Weights of a small transformer language model.
Size: 9 layers, width 768, 8 heads of 96 (4 for keys and values), MLP 1536 SwiGLU, vocabulary 16384, 73M parameters.
Architecture: LayerNorm before each block, rotary positions, no biases in attention or MLP, untied embeddings.
MLP neurons of a small language model. Each row is named by its layer, matrix (gate and up: input weights) and neuron, and shows model dimensions 96-287. Each number is 128 + 32 x the weight over its row's rms, rounded and kept within 0 to 255. Numbers have three digits each. A neuron's up and down rows have the sign that makes its largest values positive.
After each neuron's rows, "fires after" lists the tokens most often just before its 100 highest values on Wikipedia text that the model never trained on.

L6.gate98:137104097136108108134168108159122146087214026136181140098108152077094103095092148106123117122123121055172195124138116156088078100115129136112183136125082095096115134158098155146101111092218141097140113108198130155150104123085083139131085124182151091084094109102168164156103106151097108131164131158175143142099134115129180127157131152112118111132084137065140112115142153084189073138019181114154100079147148110135102154126114072146143144167110111191116136147094153089142136167102171155144093109107075107086150135091147134060146176162164191081161163109097126120159169100107074163
L6.up98:138109136119065169082135153110110204134143146059144163075104111115153097072117165096141108132179089113129123140123141085105112153109168148195124131100098138064115147115101105144120171128177181126127086132138161128087127137108154106097142108108129143156140082144131110151061137119093140161163127081137100151186205064150118137179129141144162093072118125107080121112148139126094093156156122144095113139061157122086160121107051116167098127190159154070135088154160127140103153212093118182158162150122117148108165123117133124151125158162072154112148116135143158137163215122138056112
fires after: ",", " was", " is", " (", " of"

L5.gate1301:129118123116128114141166167082172125135192118107119171201074166099071100138130060174125138122080071121110156096086170104132098111109110106151171076094152074061062162091110168163074200140180130110121123123114109151165137147108182091140113114081112130154112185151089130077187146096133119144125048110106110128119118092081157053116119136155116130132072089097144134077122169150162147123084157145089174114133158073075115148084118154110156109121167124125143062158138138119088148134146124127194126170108121097134120062126137109173088130186106189120125141115090179142099130129115116114
L5.up1301:146166155088134076134101147141057129179165152190128134133114123169103118180152150146147096198174105134067164092062139104107178114132106144103140062135062133110077140110142159105113115208186148084064116083129114214119111146151160099128133141151158120136100157181116097098168164076146160202126136135129155177178116076177143165137129145088153091109152114107102097102144124140139149079120100113107126147099171082113098132145127125173070152115122126102169089122141209140068095104102170126095145154124136080140191133104146123157163129160172137182101114145087128130120117122124147174
fires after: "0", "2", "8", "1", "6", "9"

L6.gate873:103124136121078125142126108131164112124142121109143155106106151122155153192063144136115098146111151110147093149113155186219147171164193088146110112107172155127135160152156126149146104104073131105140052082128108083122164176100111080081179155116162119123117142121126150106104169095095112127162145113113098126128119118195112141149110104083146112115076143181167090160083123178114128116149152139146101090163131127149125140180146123076160138182206143098121103141111157126095182118156119103142084139144115101115124093177150121147118100123131096099085107125191128135086097120103166096
L6.up873:160113086057154146195161072153114132172081088162129125127149120182137139185122121089102148142136131184187085147124075166090155084124100129129145082126129110135175170157147106147146165110076145085133074164125074060134160131156153139173078150146187127158167147114091074095152078168164149112137157130137114099079152172169115150109096046085114140084117104164072129094113158174172049151102125099094082133127135163171158108149169138180156061151103080189082108179125163083169115179134137133108135100077131144135103107190136142102139112148187085130161152166099063199157118170167177092
fires after: " ", ".", " number", " No"

L6.gate683:114090173126100138112113068109124063122155085142112106116109156104135169088140135069108166129069088137114102115174154121128122074130152155162102111141144116090134151156147097146099111124182108183095150072115158153100114114058154092102168106095159159145047097061092124146172107153136159159136146102097103069088168115093095173127113111061055116156151129121174186119091120219098125160138086151151143080106120149118106108199098127155140062153143122106154073122145095134086075118132140147132116204114107142117129121138108101120095138092123194169102124079101135122095144116128124146
L6.up683:122159128122116119153161143116151129146160130065140173124177112117142120173167142121131155146143100137123174174132121117127114110172119191196124140098150102134116162072158086150112136127164110091103102124115121143136151138106075136128120112161140084173115184129158138158191123130087135144101111129150179102071149122117155067151092150081166094137167126201136142110115123162141183122123160120103126190138100129165089156138201080167136113131192138111098105106167140163105133104147159175182103133149085123067118085111095147155092070060132131148138069116132161158154102143072163114
fires after: " ", "2", "1", " (", "0", "9"

L6.gate1191:128113152032122150107087084146120128092138108190063113125175142145109137095111091119150154149225146156140146115170154149148165168122149135119114116125105141122090137122097138149134124105123142111177181159102129115148156163058128110140154127151124181118071141070161175115179130133047184111168146143190073142115130113067053159153126083095136120161115102157066148150108155109134122127117113182124146167103105090124117137128093106143113081112142156103067136147159160098099104109136111151135161101185100137138141135085107178159079121128191114100096154149115073195120115162134129192
L6.up1191:100174125122157088067089098133106184116159145148148160174119070100128092169126106073126135123112113097118152088134202167152141096149074113134142108057095148088150114149177157161094125031154112152090080193153144114118151183106178103131127045101150132151135144179110175123076168194089165168153116114126137147071154171170099165102172126096140156152115032166069103091184111089091068203087135185119195118130132166138115160126160119152169156179112118074135066094147136150080121149142112084146098102127139125143120151056144152150162094132105111124096102120080143119138154138122147065
fires after: " ", ".", "1", "3", "5"

L5.gate359:138147121105104123205087093121172090161163128103113183103138137058096083114146119086079091134106065131177169108061139156108087152173186158129082118110117142140148112150071187104111112075141105110176123123218152087097087160200093161144171165182171118103130125155104176120162140108102092107148059066100121125148167163099113111178122176134085112133084098142112142169129136042165135173164195160144155151172202080123161155116136154144149092127149137150148141129048149147114157160156104110076140135109072096092147132174197132114151149118138193097076069161068141105131128112162147175
L5.up359:115106147110109125106076124139118106189073065167131197094171140113129138152116103112142123150167088133088121181142185149141137138193142125150142238135168086146132115125178099128052103139122109060137126143129126120161107144133128133187135141126143105130174119100206190111156089109128147090156156130130109129110204107090083120119089178160133172091141161147101190096064111119138153114169180160110128095111145087148109151144096140166163129135113180127113100079189103136117159150121100121082148135107144110123132151127174179162064085162141071105119111098156108099137169195177182149
fires after: "0", "6", "5", "8", "1"

L5.gate1134:072102138114107163167129117138166165130126104142204136092083114102134152167125117122139176147184119078105127091146139124087122138185146140104105108082132161102080159129159158096138099027165135162125150109164146151146118121096210137158122202161135151136086116080107134109119117126113136144206119110090117166104109113137109126109193147159100115102127132143194131123161219134207098110131146146111188124130125083148080163173107096085090135113212115087138095154088163122115108170104114130179118162098056121085130094100197123086140121174131150106105129104175113127147113148113093205
L5.up1134:106051123095138121063100176151108169120147154159189105117146130112185117090064057110183121150189124120113154120079135175118140147114136093101119122089143126089125213108139177130151104047127110130173109133164105181139148146120132098158122216108126125114147218125108102114125095101170124160117129171100195112097168125113130143129217191163098078113116092093148157131142124151176132161165144165076160073124128108118140118162185135077093122102166105165128131179084138132146149164113112103092116173119109125094100088173159185151118119185121165092108134189161171124128139177151166141
fires after: "0", "8", "7", "6", "9", "5"

L6.gate712:077155161177127113083162117124136106113115084104095066146107040091111081083135140092082163189171162109123167157141115132197113200177131136165151091160106146137175107177149086175135118119135086140101106158068178123116054086084159099156116072130143113156097157101101113174132169102127129101133151135112187084141166120088173157171101129115120145141157135112126104159130140159161132112178102137150147196118104126122133181129088118111121130113065088131120076150100133104133160128103132129116093087097124131072112166122110124097129110094129125154148133110130079122164105115161163146
L6.up712:129189147151128213103159097133123184148119163141115192141160105159107106127076206078101165123167153211143146082166135105145149110088057126171079160032122145151121155133157193157123141133127155132154108107138139082112112167152179125081097104140160117124109125108135134111076138110141133116120122154096074125135168159131088129101145150182093120168135115163154153131153075151136100134155103147075142116142126152024124128147195119135105146105103145122117084172166154127079120132130117107174088111138148134079080174107105174179120094122155106136120142166136107132136133089139046079
fires after: "2", "1", "3", "4", " int", "=="

L6.gate593:140089213164071112194082138117090000109129081132129140104080102093116098146170151114098160109125117128074135066074173111111118147205125173115177131083113129106107104168131227224124145134158141119167124157152114173141135152143154132093097142196161126117132139105118147116089175171102108151139128105150126154107127122143151142121157113137120190119133124115170095134158147107110163148107178170104142057196129110114150157159166074188119109223207127113146180074138103099081141089124112086078130159141129191125106199090177103071155142124135138114133108119076134118080120121165151108
L6.up593:097132131139151154162115111198168071153141120131159188158186136074160172134174190102103113047165126154096118099048105152085103120115133128078120148156180116120088084069099148137143138098157198128053119097176144123121141126144079209179114100134132124106173082134091110076137145192126176090117203119114123131106170125157171123145107136141183113149112163160099098156117147108175085168110132106126139106109132105114113140112110106107117110142156122170158172053119130146133129140135179184095105115171153148106112141153095077116172077150158091175125102103101123138070120117126110160
fires after: ".", " |", "6", "1", "3"

L6.gate120:128145158171134106122076146130127113122188072162119163125111144149106110134124162141102117102103106089190142163157103118107181162105182150124202094064115098108128163134171081138089103178198145104128183140082159164162145155094106162089129095142053078178111121140119139114140079110158105129122122166105144081142115114134138099099079151134197158139168142119149181089160104107125116121133091100185099161106078116106091119155105120145164096141167100127099035145120122063123133068153073153089133150069110139123115130120155162094142118121092141151209163100100144141056117082107106155
L6.up120:145183149083094124129153140167110142131144102074127111103066118103098155105075082182095120154106142007160165135142132098191097081154148061147101105181072091139176115126109131113137128117136143083157142145142159109142123094128111190101137187153119099122106096120149056081153097114154141112150092171178134162093107103122119192183160149124133115090143156106077104159130145008135165144118130117134174156162105098127206142142156175096098095107108147149150161159132083135092124138173133109153080128136132193154136164139108146120165098100100125174157091105169106144100096122193161115
fires after: "1", " in"

L6.gate453:089133096134099129161117107110172141169069108159083102142183128140133181113160122098163138149070088098194128141110157136193167164137081071111134101138094132138140145144163134154131128179140150163129131101123096081119079159163193101089169155127191147164094078123112074157181146131123093056125070182155113141147153126100101113112096066051154110133139122119074121097115097129169132103146118175134101140143147089100136119096056146133128101149132113203124132112138181082129084089136137143137163168090094145101141112126127194135118169117150137118059125202090139097163113146120183087
L6.up453:142135138124137113105116106103179123119136098153129181114153148086140169168106107087139103119110137097156132168131093116158126166145133169204116088125124135164080158159136116118113088084065065144147135119084127173094050153159151130112163092126133125183104141092150171137166158130076122093109139153120132195117058137128106113111139142105161151050131115109151161188105102123096143121171114149158165150101141149111122161161128113128149143135120131152077181085168118098127120076140043061114106152109102151192101137095190126144106118147095113134151106125164143128135194178087085143
fires after: " ", " |", ";", "0", "2", "3"

L6.gate371:112142154118136112112138037114186143156118176124132168175099142114141136170191115123152122139149083130149124133141110147091101111142168167141153145168132170118165138158139126109124093156095119121185171155144121146153085132064050158204172118145132100083162214165094166164140085147131141115119140134166113109114088148102063069099124156123088078124088141123099157131130073145120081083079094156119052130089108145144096158191117126163164061134141157112113161117117047133091154090166122116126105139114108111084072092078106194115107156204165216128105119151115153119121138117078056112
L6.up371:115110148097079151124100099160132102168135224152166150116128129080148156140095170102183149051133170098086168128159129147119116088187139160135152146121203106111170142137091146142084108077095133118118137200040100098070130131146138162144110117134166129066120212106115157163120115128159163146074166151130127068166144108116113077103140127120104119120136121154078114106125138096144123123147119176083161118097170095117138121114129184179086126104099139133146202183127155101176146134114079116147082130139137067139153062135126165120129140201080149115075167133137112135085188144163144163
fires after: "1", "2", " P", "4", "3", "0"

L5.gate739:136181133102112116177133154138141117152125078123141122150126111087158137064111077122102150125099112086169168109122129106194199114096124154155094150126121122149098184148086081181095168148141093170131095163192141137139143118147173134165192160130189112143147230143150147167130129144091107145162120113090211130084144099155084157119111114095102131151166111115149118144094081117146163139040137112160105142124084153132182171103169040051129142130139153103133049105086072064162145142123134100101149126123112092097108124164143101182099194104116163070097143077148092140117115155142165168
L5.up739:152106072140160167142197125161089128064135176068133127100098168137132131111160187119148118087144118099171151194118152187118128149159154154111092129137161131105147119133147112122118210099107149154119106200164152091089160129154126162096196140045161121150147181135137181154127120157150084067109139122164132172176140119046145089108109114098173105059147135113133148098065140161176175078098159139071098201107119156097133088132124112099162242111135097117165098114148128146142177107156187178128110099191138173110133084105133076103114133086144108103056059141072123176131141199104139093
fires after: "1", "0", "2"

L5.gate809:089113107118063119174164133111087115114163077126169150130092062168094159132131127113082067173133103098100085124151139166175093161187094096106105097113149103137131125096116050191095150143141136133094124110102139190167115157157113071122187089106176141123086208102060131105144079084122100152093166076151142101110165077128182091131181140138127132162160153126151122094183120134165149076169160135170146131127085110110131160142111112153159145135132141147179108161134072089115122167124096160118128130135137110145186144117114106070115109144160181160117137122066087160121124145166137148
L5.up809:093103123138144098131047126186116080096096131125142161136113146186103124156117105133125152111090153118117132119169123153080098071138144112088160142098133091134171135102140121212160177155120099095137103112183151052125136117184137160158138126087061149186116132211086106137126059148134099144092087152112213123093155110169144137123180168113140108121094138121188116094140152093103193102137161137145088140096119137136129116102151166132094108159131161120120087123134101108144105107178138149077110133141112153102110137144126144129102115125132172091140080130141173106114106076096091086
fires after: "0", "2", "9", "1", " Albums"

L6.gate953:157198146086135164158160156148089090129103104085134119103104120116122133102118114132133178115150114116094139119154106100191143153105171113096133141112129119106087141093120113148215176128083154080080139123149142104062183133130110201133122115076106151144164123126126149135097131147147071074117142093120163156131152142118091113149196144169115120120194073102134065088140114166146165103084080102040159136154074140135124138174146149128131155094107076128118073151115080137103191112097065100135172098135091080131173072162152104046094125145101181104119097179169148119113069114075143128
L6.up953:133144126141131114068110083138074182120143129135176143135125099161138114160148137066061101132152131117131152168138063088152099191122148146131133070059109123119140136104138142212155091076121127137148127086164136109156126052189040138103127175094118103139167129124113081114129112124126206146145122149203120096129102131125104095165061163082120136076144122128126143176080096110065110156136144158193123170167132074137163138176122109093097103139125097113177123096129150129131098124127119192159134153098189138068102132062115100105132146192122150147200129108108154159135160108107153155
fires after: " the", " El", " late", " early", " The"

L5.gate461:105116141116148112139141107124168135093095101098106106119130125168168148072086098131162136197144134105152130116125116135165086118125100099095143128103100094098160164172125130166108203140100127122112105121164107138157164119101209092174115119078187109144064163109127200127197143164079118128147110114173103162140089132141133181121151151059100151118138132107146163132181073140168155165121115137110060157105053105113136130130067103203155113140088141116144096156163138171130092163103163105158124124125122142127089147086107103195113141095161167075144127155167137213159129147200156117
L5.up461:123144153157146117107065159102101159100068152050147177110101098170173163117178161133125143131138158137061156167091148151103121158157126112202145142189100154150160146184182091139079142174134101135110101163203132068106140088128137073143119099172107115121126095135117092114160058090106122131069088172136101093159163128098104133175168164059176099150191133168120175131164133220165074123081110074161106096102137116095113124064160124118085131140122138123134112125152191115131107144026123202115139094113133190057140148135174061118167102079185126036082138126138121155116116140126131085
fires after: "2", "1", "0", " ", "4"

L6.gate1529:093150148133048136168156118159152143086158114134152150132148121077131087102151116125101086099114134079115115154118094094085129129137131096096154152115114137119144167189113138113124141149169180155159115099162120111161088129182082150102120154143134145050088114148180127157165126096168134125163115116169142138106160074143127112151137160072089139041199164113130043091166142135146100130110188161162091070122143170115126133133110135167101121126163107144111100111106180127093111188131113126165126129169081109118092137151168104144197137203148133144127111182146152089102129066158143078
L6.up1529:104094111128148129152153191177113122115135108116164147146137172092111063148083107082127138137164088139163153102167145149092183067114067153122084179175129141135113127123153148153089172159186145091101152114121183185151082150101089156140073126147136139100145103127121143111116146154119123158128069165051174134134064112107084120106145150150087099152180126150114154081140148076181126128104099161131118134162122133089133160116096083138116129148164137162149145136076148123099131159166154161153129143150052096147141113103114111143077110135168197082170146090077167114114176160073124182
fires after: ",", " is", " was", " as", "),", " became"

L6.gate776:115044175106126147105101099090118084182094065182105113083124092157133096122135139142137070153070158076126121165148133125080144164131119135061139101086106109107137078120131121172105092095140139137180175116147167122151151103072093194084127208184118138103090100135137132165151133118140080084146092124178102114150087102143130124105163147134121176048106139122116159158123119144198186138105148172084160076143183129189181131098127213120097115167106131144129134084158157119073171150120040093190108185102170110184118154168133156170125105114132148127117120128156121115147179199123117138
L6.up776:110149160118192138105180085127129126085080162184158138118101136120120130142124148147064151121208141132057160129145128084103137084157154156180143173124193094083141057138136141132168115121123147116109081151165143136136157141150177151192125129157121147138144076112114178111153138125158097175160074114116168089128169147114110125174182124113109122161146115089097126120139186093146147178083084185165120188127075103111069093160068061143152114086163139115160180084117098116107074164114112137096101187165101112186137166136086098121110108108152179084096159070126106147159089128113102129
fires after: " ", " |", ";", "2", "3", "9"

L5.gate1181:105163143075102156093081108115141104098077143088128125167000112078151165134125101108081107138155155146116083130086115082143130086105167146157113136121131154084170116146152110145199163099138175110105097057153097103067188143127128147143109123133145184076095093137144121129170091147109149127178069093140167136105112083138115100143148117154124108126133145118141123164113125134131111046134131188179145100142088116069149098114116154176133142150107137142169053088084111130112125134159089168161114158089120149069071153116151060158107116135130148115107131193094103152075106084104105157
L5.up1181:088130108096096119094117089176079099095133161102128088146113141172141094083105197121113118193137191065130134125157109164126105093159124160129147130069123139131204165076089091103102140083102113152149134159147114099150090121151087144125166141092133095117121162146102108114167051091160158139187125164088130161059173099107131132126136187168096133105084062153094188158099119155164135189133146139153103121185127138127161114168099080119139146121138129047160168141117146093064085150124112137066094145133099145090102157134089191145203123137111147141116051144125140168212143146131150149
fires after: " the", " The"

L5.gate1326:108142121080085116164113123145105106128150053152141084189096118087176101137131095125130128181158149153235118133070110149119158139117119131101159075071148096105152129110114091157087085152151123178123136089157154123143136094189133068163113093108156115169099114106135139185151156137084154118119178085119147146069151084091182153111098132167145195154046199098134159112099155155126073033114124155093093152185125121158143106156094122123155096129142175135093129132133140128190182121114150118145117143159127112170133161132091083133172107152116141105165107149160168153081165139114094105
L5.up1326:117144143162103152111127146147131141114175124188128113116175147158138095141048156141086133168180118182160158108179145051171147198117107094158127081136112115080115181167069119101126066123170117126113127117075085169076180083126093129116122209098112101174134176131109093087106075125102094114142122110133132100099083059101173159131093135102169110105147084058143135144128135062119142164091112159064124189117119128085170126143149153093077123084129147083129121105143129129173157104099168117190085108091109135154121117116070186141129095105115185145107098088139129238178138188173099106
fires after: "2", " in", ",", " Sh", "In"

L5.gate374:112173123148084166142112135103128082154097147137162175110089087091146112162117123126166124117164064084069148137157134056165070099085109156048153145146113137076179172211132079179166045110142118104100137130176173143082091144146095162129153114129141145092192126095138125136152126129100072126133138141104137146121114130160150115145094121133159175135120087111152098111135120140157108084110112123138132109196088120113170137186109101137174108110178133212090116148128082102130134153105150166126116149173124255141102080158162127149101096114130137084148099114164182145167171080095127130
L5.up374:150130077078153119159128081075152133091101175061125180112158110074164158140100116163120103159157115086057153132104120131085098143142197171094121103141132139096097153078062070093163156088140107144085186116117112093119102139185161131150121121135105114106179115143107069141110144114178092071145080132107150085115108137175159129223199147122068124074134092094148071130122144079149143128151187125164090128166147106166113131132141142163096134107155114135074114094145163126162169162079166134114087119095085134057165075126161088068153149139043108100136156150166183175105079096072164158
fires after: "9", " the", "1", "0", " New"

L5.gate1025:093121122097131157140107150102136145092147115128155105191136098133138217157090094153141127106068121101146104115013144122089128121161133130099186163074086083108118083162135126153117152118189088142160123076122113141197140183144169082087177111067176180123129153137159140086149091085087094090131087138084126108145192111106144094160137159140112137102083125166209144180158159131086140114132142198212102130099097158104147139077121118094139158137166157155129103176134113164121118142145093153141058118135115088133164137126140060182117145137128150075137099182062115109128134153114095053
L5.up1025:086132092131129024121143086107115169133108136101122151131075105117190143077128108074115179124146143145089135113211132121126183148103116082130144127094088164113074134100148167127119076128146098121109143148103146106065073166139151163118153140191160092119097098083159070067157150101110200180114173100153078154185135164147095118162122118116160116102152209174154185114102177201146089178147101146159128106140147142112153101121165102117169136142138140148102113155167197167128107149099115163199135099131124139166131139167206093102116126187082057160095095133158096141121138113180144188
fires after: " ", " He", ".", " has"

L6.gate587:084130155136104202154083118116124117064100113114176137133100138123074107081087166155118114114138087119148136153110204092137123090110162123134098071122147141063139149200191146164079153122242093166130142052180143152133104156113135086122120100171104119107142143125082155127157152117099077160137104157140171095102091161105098118118167150082129130108132087113101131065154171095177115110116109116143072107122133154095174160156085133112162128125210089154117071126092147123104080167081147137179070132139097113100146123130160157134160118128115185103148154118106117124141120099143102129
L6.up587:122141102151126098129129142114119133134085079154173170131131147097165088129153112153072078074107210101097183155181134139093167095095146109157103114108202131078115141153149146170101096087182176131175050132192119106136127196126136120104095107136109130132158142130191145119155133147144107186129117150166126065135152086131056082122089144085144078129140121082118106104149150190075074165155108109146068114114138126136139114098093133166137122131114146107140061150125146159084107209153134130177118116156117049122122065098183142146175155144171166093158139156130093106155126063149077068
fires after: " the", ",", " is", " a"

L6.gate972:150180130132077123127132141109157150117110119157126181103050097190185138124174098127117104153130094071137097059128043112150140175121118152110133126108122098143157116151170170134137209078114180166065106169090182122158108104136123148089127145094102167157133165105109080156119127140109124125128077149147124140133134182121134126146125149108142143146159148105141129135082190166184177168078108084169104173193079133148167178136084081103128112174146128099102124118074148091189172085152173143106095139123108157090082113089135071157118098067125111086097143107091124196135142164142124140
L6.up972:141182096131155145166128112137100199108117087126134159089155132097127135137137123114160136147122041124091103161147105100084070160122115123172129087117157119129137142050081119174155124098164118096137174114171143101092110117138071115142163154113154133141138109137143158117107116127044108159150133057145102125139121178157150154143117124107131096136188099123137141115143108150107140080175148114111151192184184134171139137186057126123174153121183127077124132102152118131159149105145125196165082122099103107084104098108166113186126114140109122081162177120157095109109144146122110120
fires after: "1", "2"

L5.gate773:070138166098083145153144164140200156132126160107144143119096094141125125125167109094123175148110134069140097168096234151126075056097220186162115114134115145185129095046133083131101090111146088132118164168132120121073165147117172111108148125109156120101119152138040135152178125085127117141118127134094143116126049161155137129109141184139150148126169143109153178161124229101102162156117137127164170167155124121115141148046148147085112131151159128152167137164128083106152122103125065083185093136116084161111091041109152127139174151125114140121130129176107130160077132137090151132
L5.up773:161159090141125157129131187140180085162148068115099082137147134100098111184124107104127126117154102127189170165189157090135167183192110160083142139073138168199090080133122164121140122103182167149156182113152110087133082060080157211109145110135115134059136091105143112077097146088121168124118118068147049073085159120105141142145093172128109100116117183145132112146135091125195140128151140149100164078199167174127134133080195143116138112150125181144200053133079132094154132165163157151162154110141150118093183154051094126139094159165079153126140095100124131130182133143127140106
fires after: "4", "2", "3", "1", "5", "8"

L5.gate378:131127140085125190166137094137089123132143123136145151118136147084159141095081132114126123202145120086089133143178131127166123128115136101167086085182171111092157131098117122120152153119156161118099147102155227109174133188148149164094110096095147116193103085156194118125091106153092107147135172093104155209102114126152061178088115135098141121171215123076142120121124185133145140178115161099078095145128127134097147128096135101105111127077175116104118115145122124074159100139100090109152158111156161156142176121134091117078126140051156184150126131081210137151124108173138135117
L5.up378:085075077145089168114146111171115156108146141158179132079126185080117139145090151111150166130111159132148125057089137097206170125097106127159118127139122087168173146148142142125164103122142138127140116125123142152062101069124111118151130111099107085167115150157072112210070155142146109126116130112029145142065059075111127134132113215096169086143130118138150151157125171083136160139167181148114076146052149163132121125115223096128162092159170155125155106114081098064138143176137122133157128118152082194107173105092040098099170122116144099088099116167140135140146132108178128106
fires after: "1", " ", "2", "3", "6"

L5.gate337:101177108121140153152187157098153181102158119119163060143090137172116145112106093112109084146139115120132138105156147144094133132128177185123125129058092127132104088052114093116146131108171108148119137114143126123148127124103169130123192112149139140057171157154132169157130071154115067064160098113106100090121118060061145162117155080192162130113169150108162093119080167148168089082069129089134066188132172062157127149105145115205137125124092104182146130130144161099099127130088088145172106140141122133097176141151122153130099133104126074166122126136105098104158161098081110125
L5.up337:063176114134170117104086122089127106109095138160118136120132187108175183087137068162131172113132129146126182152147174126102101156165097145143109175112129150167123130094148110137119141113129147065129122121126109107153079121114090147209113094098055136195160136177210135136117113086101116167105085090085132099106130044130141157125165131143121159160102134107133150121115067114189101081137129071161131076142150135131158113133147087117144134158136156160084131135128101129095153137098127123139136111119156137106125138139146160157175167175121124111195097122134178181083143073166104143
fires after: " was", " is", " were", " are"

L6.gate175:092112142138132103100096105136102109171119169107109141061081093096082179092163129146186114070074136119122088045154109141114119084132098092144134136176109129097181161152113134138140091109208139172154100078115195139223088109130081104138139133150117123163040091114146131092109080132091136180192116133160111097094094096154096125096150109125102145090074126102126121135143119110139094124089137116156211128095124115091068115119132161115110088116188095117127099127118119087125112216139175117166123099134134152130158130097128119175124167096177163146097130116132186076123146124128137149
L6.up175:134141149082120163141145082121104140127139154083136078136134123107110120128130169164143130163104102092141133131080095141142121125169163164151131107142085149097128085180186107056152091144090071203097134102136168134140143149112173152103150092110152153060162171085080104105146115165093162147150108128120120099097105098101086094153181100093180181154144169091143149151179159129122149133123087115164128153118133105108134098154090140133161135084101121101066083149099131105157117127103093139089061184169182225086114168110095165158148127119127148120174140083143190094082129128079195186
fires after: ",", "==\n", ".\n\n", " ==\n"

L5.gate307:114185123211134081158137070066109109200054092186144104118074130167104145147139119069090122130189103196122062176168116093143126178224143114115171121139104174106144095129136089112074162115156088133070171146110135114169116128131149081144138063139151142111110051163097134126169113117083130117081135079188112164112093171070211152125104082114176141142146191101128184054109124122194107156136106177171154110150102182156127206155158137149172180130144120071122132163137116117040138082082073134134154066109123156149140113148118124148159144121168065142118104149106128115122149046126100125
L5.up307:092150125115098108132128129103102092125129162149120100110117134046082124119147083140170139145087084152153097142165160117166102098105127106099067130145148151065132112117113104121042122187157130135145161082179138099190061100134103064221093171113133127120097114156117106149139164114112155128120165063127154127145134110108148119092164073099103145056093137136099065133141126111112178172158172145121104132115152208111168149172129135086112152195140090138190160117146117145095110183099064115081109097117145161120133058190102132160196162112150166133057123093133163050178139107159096158
fires after: " |", "7", "1", "3", "0", "4"

L5.gate1316:096058126130144160126184096066104170159112110126196136140102112103105099172189180137122126098106115093115136085162132095119132095140068124066196099153086099135171178085139135175065167144203108091148110188192137090195127140072172096141109155135172085103160193104096134178138094093158137120132147125098149097147138136158095130158118127142069119155078094115141085089117170086141074131161071073140137075135091065178092166078151160118159113128121112134143126177075113137136209127115116156147120121126133162048106108113127116132109095082142165147112119131073161159143102102106121099
L5.up1316:076135096119151159153101169054140114111164145031109116075195146113117157104170139145061120114125109144090103103193096099145132106148095111156128091118130113142122094102090158154126086092154128154113170101142159103143157138088132123130098085145114140142195141126107098086064084077168137156128117112096189094094108149112130150098144138130111089150194109146140110105201121086183127140048143116130085125166150173064164168134222117127070075150164130056125130114119162151141118129166166095137135162098087114164118138154130083164105092154128124161110152110117107099101089123150157151
fires after: " ", "1", "3", "0", "4"

L6.gate1035:040096137141149190151097040122131156139127142124131179049096108163121147094213116096160087072094074085058140174153152052086166131130100042121154133150106140145127130139131104192110095119122090179082129131135141164197089126067165156084096105150116109163073115055158097142154130144102138109111123092195099162169148084132130130144117107095102139151120161081094138071141153174156120136122140161124173120133171090125178163092162132123111100169184172121109126099083128096123142099091126094113122114109100130090106165160115108094135146146102201143129149122176109131138134105118143123
L6.up1035:151144110099075081046105100194113141059137125153153186178040141126116094130170128157166112072078162116161134109166149088117112122120141118079179154112110135061131124112103132104129093198113113135150102119132127156044139109118144137185078113143101114111120071107134132090101138134089183163141075173190132091134220125099098136117175183144100127092079099080114067178121151147145139157065143091112163110132091114142141151134126124152148129129100170101126079135086088106137161158135066183118100086168116133105097137145163072141087161156061161128127109122055097105159192167159078171
fires after: "1", "2", " (", "6", "3", " "

L6.gate427:139103110098122142089139191089155159142096142077099151093089122093086140096146140152173148105062121121136084105190097101156102149162160101189092094161116120092176165168123169104137097103120093207105160106140113113124094133120178143148075123099108177091115135099143065141136096085107153150198147137150092133104095137117057141101176131093128228144127162066157104113187111104106149110086086110171133115101121078044116146155121192153093150151114151104140144124122080107166093132125153117123093116156152169111074144051100097172148098154142193114126086123135143093101144129142172095
L6.up427:111106137133142083099099059097177103152103117091125086068098072105131173116121093142196089089045129139102063122102111102164125124181139157152113040154124146137154114094118092145175073179128131154098174087115135102135145096131143174115107188194134149037139097108143114116132116135133170107125120151165162114091178117136162131120151086152134195135170075098145114137130135136078119043148105152202194134087156108161105167112135121126125102108171144067107126110152161107102111138093120126089089141088142178079110132092145191140114121119094093175115043141164129093129118088103102104
fires after: ",", " of", "="